config.yaml
n_layer: 24
d_model: 256
n_head: 4
n_kv_head: 2
head_dim: 64
d_mlp: 512
vocab_size: 1272
activation: "swiglu"
norm: "rmsnorm"
norm_place: "pre"
norm_eps: 1e-05
positions: "rope"
rope_base: 7570.0
rope_fraction: 1.0
qk_norm: false
attn_scale: 0.125
bias: "none"
tie_embeddings: false
parallel_block: false
init: "normal"
init_std_qkv: 0.0222
init_std_o: 0.0032
init_std_up: 0.0222
init_std_down: 0.0032
optimizer: "muon_variant"
lr: 0.00205
beta1: 0.95
weight_decay: 0.12
lr_head: 0.0113
grad_clip: 1.0
warmup_steps: 200
schedule: "wsd"
decay_fraction: 0.703
decay_shape: "pow"
final_lr_fraction: 0.02
batch_tokens: 262144
seq_len: 256
doc_mask: true
train_tokens: 1042000000
steps: 3975
dataset: "wikipedia_en"
MLP neurons of a small language model. Each row is named by its layer, matrix (gate and up: input weights; down: output weights) and neuron, and shows model dimensions 0-191. Each number is 500 + 25 x the weight over its row's rms, rounded and kept within 0 to 999. Numbers have three digits each. A neuron's up and down rows have the sign that makes its largest values positive.
Before each neuron's rows, "fires after" lists the tokens most often just before its 100 highest values on Wikipedia text that the model never trained on.

fires after: " S", " s", " F", " G", " g", " De"
L3.gate436:527493495458477517570472453480500537506533485496513520539513478515504491480501544494530488524502486529544497511516498531492529506507487451503455495468509527472457517482489506507499474474483531498490462554521507551501498502432526488449476481482497497488468507530503500496477467533463556484531478489472500512501490500483516505514476454512481493510506528503492511512525521486505556523491511483483493488508461517483524507517521496491517448511517463504557540470478476551436508520464482525521528541460466485464484558505533495491478548494490472527487507524484528484514516468495473465
L3.up436:477494533501491476550480498512477532494450459502496505485485531539513512476459489478508494522506537475512507528517553505487518508488463477485516508515531480475480527571549498529491522525506476530550493502478504496530527554536537493508491526487496531510524465470487494520453471478498505501509461511499509485498479450490512500489489492500485469492520514511480491497492546519514523515534496512523492546434486535519479502526461515513536494468468485504495545507520496533516498526487518530497511525465466481541497518556496469536431548557506510536497522506463527507511527504504504501
L3.down436:509534484541517519552476540511542478480520483451484516534459470493514484513500525530510504487497490538500481548504505561454503523521489479498463508507470489507525478491486538549487480499455549480508451510489508536498504521503506516483538510489493529477465503517501479461512480492503507497496501510438524518484530477478488497483470505528527518485491516532516495512454521491548506538494511506483516468493473512480509463493486477472543496522500479452531540507509475505513494487470501539482537540443492520462483491509501456503485554514510458498502473474509545490504517480508488457

fires after: "en", "le", "ou", "ri", " Har", "ar"
L6.gate511:487474450476467461498508510453495529539501465524527500527542478478498536482498484470510527527513458509503471532525506537496495461556510531488507517502505514506532479485468518484443475514484484512473504514523520520504482489529495483509538513514485511482519502532508486500481482473538472482446480483509485490522486492505526465514544429511501490505458480456509535557504535521559519481451480527480494496537491464516545549514422488512513490514456502505477533518483512513519540462483499499473509553492488466494524476511510468521484488497510524555492492547493516490512496469520484508
L6.up511:505459448494494469459505484506505482472496484534506504516502513462498509502546478485511486490482468513524498540496498507498526485503485510525520516490537540484469490506498535510510501518497542532504571493521481458496482537510486497499500500497512451493513474530492487484446502516516521498483531492519438484467474527483493511512532518538514471573458488511479508514475489464530509495519510497514478517511499479543550512531523499484505458467466447544543483505537529517521506492445517492447497530500510511497529480494474481498475535536487502533485511562493546495499490479481530467
L6.down511:520483500497488480530465535475498510471500503481514516486479491563554509458472497517469524495495521493450560498562499479491519468521485507482504470497467465496503467548504463468509549502533468511474514520518489488551483484525504471534457505518504517523502522510511450499546489516512479506574518515513518499501499482532456517490494492508454552447482524502538500489492507531552510499482485503503505475503463522503479525515460502543501558487514487491460517521497485478463502473482517515487499546490475469497531484525554493550490481498491522481504481468533511517491524529460487485

fires after: " s", " S", "ar", "en", "all"
L6.gate182:489525542527526470522453498494532473552455512497506508493516525519464478480511501446515508507489483474510489549507478477466500509522544485491519526454487550545479493485530480508499497473500511496527512494526502471514541505457472495469453494459487501523476519503512501509462530507519517499495453511477488543499517535514508459538513455511491519494475473484497507536524518539481472482499510506529491552517499469526528500467477523510466517537525481502505458562505527479501510542538507477506498503516482450474494492528519488500555485535430489465491527503584475493492528483504472495
L6.up182:526460498508465505489513549487508504497492493531524476489495558468513523477498496466510514494479492474485508546505545540463528527489520485527531495485537513490494520515517502502518572526536477506515527463510519464518495529545445489491513521501481485494562500503496490518531495568520490517457496511506480501522536494460515525546519514473523480496507523464476497539472477486524513488504502459533524505462517520512522502505475480513438508511526481499485476525504464511540446502520546532477465544501504537501503506523513503489455532553518547507461432508488544525540471470462482448
L6.down182:489459461517494478510524499489497488508493503451515534503512508462491479506504483505476517503511512495505523486495491503514500455506487514457470486519496462494501489529525487500498467501474508500480462481485507556483505491506513517535498502521481545497482512487503488436525539489476515487468448537464508471516502487516521540472499487511512490500469502498508494454497525496483531515488518507469497484508486482450484481483514515452502511489486504452537519481499508493482520536488522500537503503476488534473495493480474496568498500508467499534493498473492545512523521531465539489

fires after: " s", " S", " J", " tr", "r"
L4.gate279:454482503478559478483476544541493486472504494523509498488493514515493511465492459520456476530502500473499579527530491526513491564517492505514465482512525494490489534473505481498545476511515491454462510500498512452551485521469506587529529540496516542498500478485469475502491493491501444455522559512483545506530486507514532504495469497541521508506492509504494495477510484512482521511515494504519452480480496506502479559481521488487479504479531493513534476504519495504495486526504516493483439509523477496542517498494489478477505504502505493498507501507463506517554511489510455522
L4.up279:476517504474509521508441495471491496501467507485455483478498506536487524444540487483495456537518505486534489483492509495507481509507481531480477523492502503530464508462522500478538525505493460530448488538536497513531494538484480539516494519511515542503476531491508468511478467473510498502513511507482520515485520490509500493527491516448505431504487540528480489475473563525492517470508503549489509522481461491472471515476520493500471504480540477476523491502472471508542500508554517493452474554496512499461505526477505466478530504470513468504485486562481508478454497472512467470
L4.down279:495516511485518521509500510505489502484483502475512506497492517473494492455563472533493506562530488497487537520477475476470499518481491464467543532465478473529484534499523489545529466481496457519479495503495526513531506502524495503539488488521553519502504502458505466491477461460529511481477476503492537496518500511541511507473514510471465485553497565497483503507513558510517480507507512481557498470457485499475486508514520457515489505508486457530482475490515484497471458485476519476512513513562481491515533510515494456490514504497476511523477522518472519515504514486477446500

fires after: " c", " s", " t", " S", "et"
L5.gate499:458552461484471467524519475501506485525524503537510514508481503527500510488532533495510463524470533449485465491505483452515474477450500521502507519494476475534506539486465497530514475489509480514482508514494520482511513522497474506479502479523531459473496513481471525465477512494494490573519517542539505466477487513506494456509531488492491459513521508502516502521475544463525511550503512431496514522488529558537507487494523529487526524487496457517494513541503532521498526545480455523456511478459513494493519515503454521505507490500497545500505441515497457490540525537493506506
L5.up499:488515489498435482528496510493522501470503497502540537530463519488493496490456463435510511468531508520474549475450513518477464507501528535510478508454509492510499483482497526511490521461476513526491519516510474491517563477442516523479472480524487550479532472499495513480486528513489469426510510529505512527497491486533486500491494497534503496471498482496505525505467498492478550512470476477483492494519511532546541499513458539512473516476491493487472490521518471456515506533524500464524525527521501467506520526535484470525537481505464524470503528501480501495504520506488479547
L5.down499:478563516528467493545490503515513461520520490456512542475475521512503456506481510491517486525447530510503480466497490515525499502445470455478508485496511492477515526481488513494488524440474483542530517499476493476438514532479497490526454487492466509538469498485513522423495510490453522547488540514521522468472511485510487433494491488494535517488536529529542487448492503466454513527515502518482497531484516519528544483498536517458477455515540501508493484514464494513527496510496495515483520486494471488503531548502519494502470464506516557489492486492510484496528500544470496491

fires after: " S", " s", " c", "C", " e", " of"
L3.gate164:514528470517503507465471490512518501513493500502505478500499529527525513465515539500535498525475499513528471519490501507501490513482491463536508474482454496522488471577529505479500508456503489484504478546515501467509497541476473491527577505486476503532468452500483505478436533468474519494523500512461475523495506521445506510515481494524491503458540518509485482546523515488497493510493480521481486539501533520460481486526540490505480443486509478435558551511521456519481473510473470474546442508507492517468543494490476542489512536505504488516506488478488505500491503450482476469
L3.up164:485479495502506500531495492513526524511503487485455519514502503518488511522548529516478507478481495429494507509511505543531496474522456501515519506499470472500494499484494528533537486540504505540483470523501493512463504536542542502484520505477466481532496468497485473467482483519492522515502534505500488481532547471502529485515516552487499514484452513489479510546494526529513496486479480543493484487483545510497433499513501539544453425450501446482524499554491478499482513471518502461476470524541518504480491504490510479517511496515522522460482520454473526598492502473517471520
L3.down164:492443489485509497489524451485559487497501477447528516482483532472485537462511492531523480501486495480527491479496506543499482488496495477464492477508506468495536504508504503549505492490476527455475503484488509536524499437519501472475482506511484511506486533522556492453481493515516519501485515456511510478490550494536475472528507548520540531515451520511532487487481494528518509491520526502490542451529503511460511522480492485493438500472452486539489508493485526494504467488514487476502493532567502545537446508502506469493514422485463514506452494478481549498493492455511502500

fires after: "ak", " t", " T", "n", "ord", "and"
L10.gate361:463510493478499524473471556504516540512494495489501493479504500514518498470539515483485507483506466492553490516518476521438491494459482513502505510542496470527490519509501534481490516522503494500525547489476503486513499479478499492506515522522507510488506544493535546511524495488535490540502470488501526505533548483496520500491518512504468486521525515473485485473509511481494523490494564520496519467508470470491494456440531506495524484511505519536495527478480504498522488467524483493439444499510491480507561508427514492502487457474516503539478480525549495474520491443495467488
L10.up361:445475513510510463505504504508490570532536477449473516533504488523499505503465482472501470561485553542502516514520459560499467490487512494530452476510503468501513507458477479533506483485489508493551484505470495534551532516467512465483508539537488518493512473510478513508494479490461518511492513519492478491523490442520468515523469474512516520493538556465466502470501489536520532513513529473471491515481512461449528494499539539519495506480531497495551453541501479475500491467536512483519554507487527477479458519503495519478520529506476478516527470533510537466504489476455474485
L10.down361:480495531497519479504501492502503451460517504507475466480493492520532522499474470529465501446509508503491481559493468493491509525480489506477483535551483492462534476524506504556510465535512539524467485500494497533524480539486525500523462485463499498512462461509501508486527501567524520494504455516523489499517487516531507484464503512506540471454515527495516525519487477478502505505487449520532510508458523524488474513532517505485524526481529483481518470511504524530492477459483558467510472510471479502502515498503507482509549516501501525503531451482514536503517494555521495478

fires after: " |", "|", " he", " He", " and", "\""
L21.gate479:512519526533487478553493493521477461504478500505491491512540580495548513514547501512502529481517557511472498487478524508442546516515507518503505477545475524489469523497496477494564463485506512481518510471492511477509482511536458493488521484483508466474525502517521468480558567467479500482529529482504459478510489520527445476475544509486507509519525526550508519492501518509512497487485488465498524529474535508498519499522488469485470545472502488511501505488534488482529507492509497516525504498523513532498456519472495541501510434519494483498502528515483482507505498463488506430
L21.up479:519453542487489457543527509518479531507518501445507522486470525460532486527485504493489508510509539508502491490490552490500544537509524489506484534462506535483499521483496468503484484481524493498532485443538462528511420477499523521512511462480457484513501527513498463544451541461457524530492512522527504497520488515507522473516508509495483513487477482509485477481484496452476546511508487501516467534498458454529515471508492451510514543466567482479493506502470504509513517476521475493540516500518491457504496488553529446509519466556500461531497496536508524501507526485526520503
L21.down479:531476506464482514502527513520536528554454511560468466477549470510463502487495489466544493510496487544485523498449480502499503477499471497499480471506483510538522486500468439505495518493535500534501485539454526493495473538499474511524530476486516503504497513493505498511482483534503491479544521523509511472497496509570496545507496507499500487480488494450483515492500476480482500531497487488475463498490506496510540578498524473516523465481477493536475502541459510503556486502463465503506482486517501414487548507497485492502523528481536461515527482479504507496468502516505521501

fires after: " s", " c", " S", " sc", " the", " C"
L3.gate151:517522470425504511490530543464497473512458467466519502498495476505494513515456487524500487504515515482533460477487543455488474496496485502502484434519504522504465524481484479544518496460472508499514544545523472492466495524468461511515506470468487498505528472470458493519514492491535475486486512540528470514513468497477502483501521515539487511504471496496496487481508537481469496516504481479473478468469517514477471495513546539496510491476464529469472493472494508573491487504490506509533472508529463506515491546509515574475527514508455538474529494515451481470507470504501461522
L3.up151:492514517478523468475458507507496502502465466478492493484504493522510510461477477500522450509509534525447506466479525501480525504444494502475467521504480504519495512479540501515487502478518499516486480470537525524520525483442505521452503514529484545536499455488457521479520533533504487502515514507467500482493457513497492519525503508498520507477472494519444489513496529533504527527485524498504516456577472484517536504498502459502474489481513485512518529482538514474498514506529534496474470498473482474519543483526523496471510525504452537454480490531503511469493524458498475515
L3.down151:513514502487471519490466469492530506530485545491492504524513491472517490508517544518525513482473487503528496530518528527513426483506524498479467525502482515495492539525500439491472525505506548471506485540489486504509507495516529501518457471527514504540520519472496531516492485478593481501493503508477513450500487516506496491469517484511451472476510510585534484527517512457521551535505455500522512468503502501509510492512517521472479519497493494496482465492440463518493505525455500518497499510511519526481562500510502479495519509515479519482474513499477529504474470495524515537

fires after: "es", " (", "s", " T", " t", "y"
L2.gate270:506510544472499511534483476464491501493554532512482507502494452517492537511502474487531506455484495531510472479459453489516481514482513520501486535521532542527475540492493464498486465499514466476529526508484506510518506434535498544528484529503489480450498516527486545495498460494518468536506524506512532494524497520492493479509493491462461494504447537537531529508479525503493482507548516492540549506451501514479466518459491457483485497530515470537525531519521482546504489522509526491525491493498477513482551480467509492562515494508509464508556494488484509482499477458536501505
L2.up270:490481532518558535553449502483493484508482523482475508470511492523497468508507526472487563536478525482495511476484510537544486486525503491534518532498526526504510493503457473479480504547496510505518478521500510513513503530449455546538506545506482501499503530489498505475471491525435458498544504535516504549513492529498496499485487470524487547492545520476526483489509484529486511517481508514487491469474455509477502482549528482513489498520534520524466495532512496456519511515505506466512475508499489543512451518514520465466529560499497483513530476502531491479524533514527465524
L2.down270:495495533489480535531418514520463520531506463521476521483503487529510522496492513491471570469474470525490515467513528529504488492463505511504472529481509516506509488515480534496511513563516539503520536452477490537530525524499476468535506516560515447495537481475488507461518483510499476519470489502560497504520475522501479502494510573497478518514487524498505490512512479513513488480513516461486540499499484521485455509479499532495495505443511487499508506461519503502483527483539498474495485532517480563463541517478505481508518517546506492518476507505526492515490451502503494511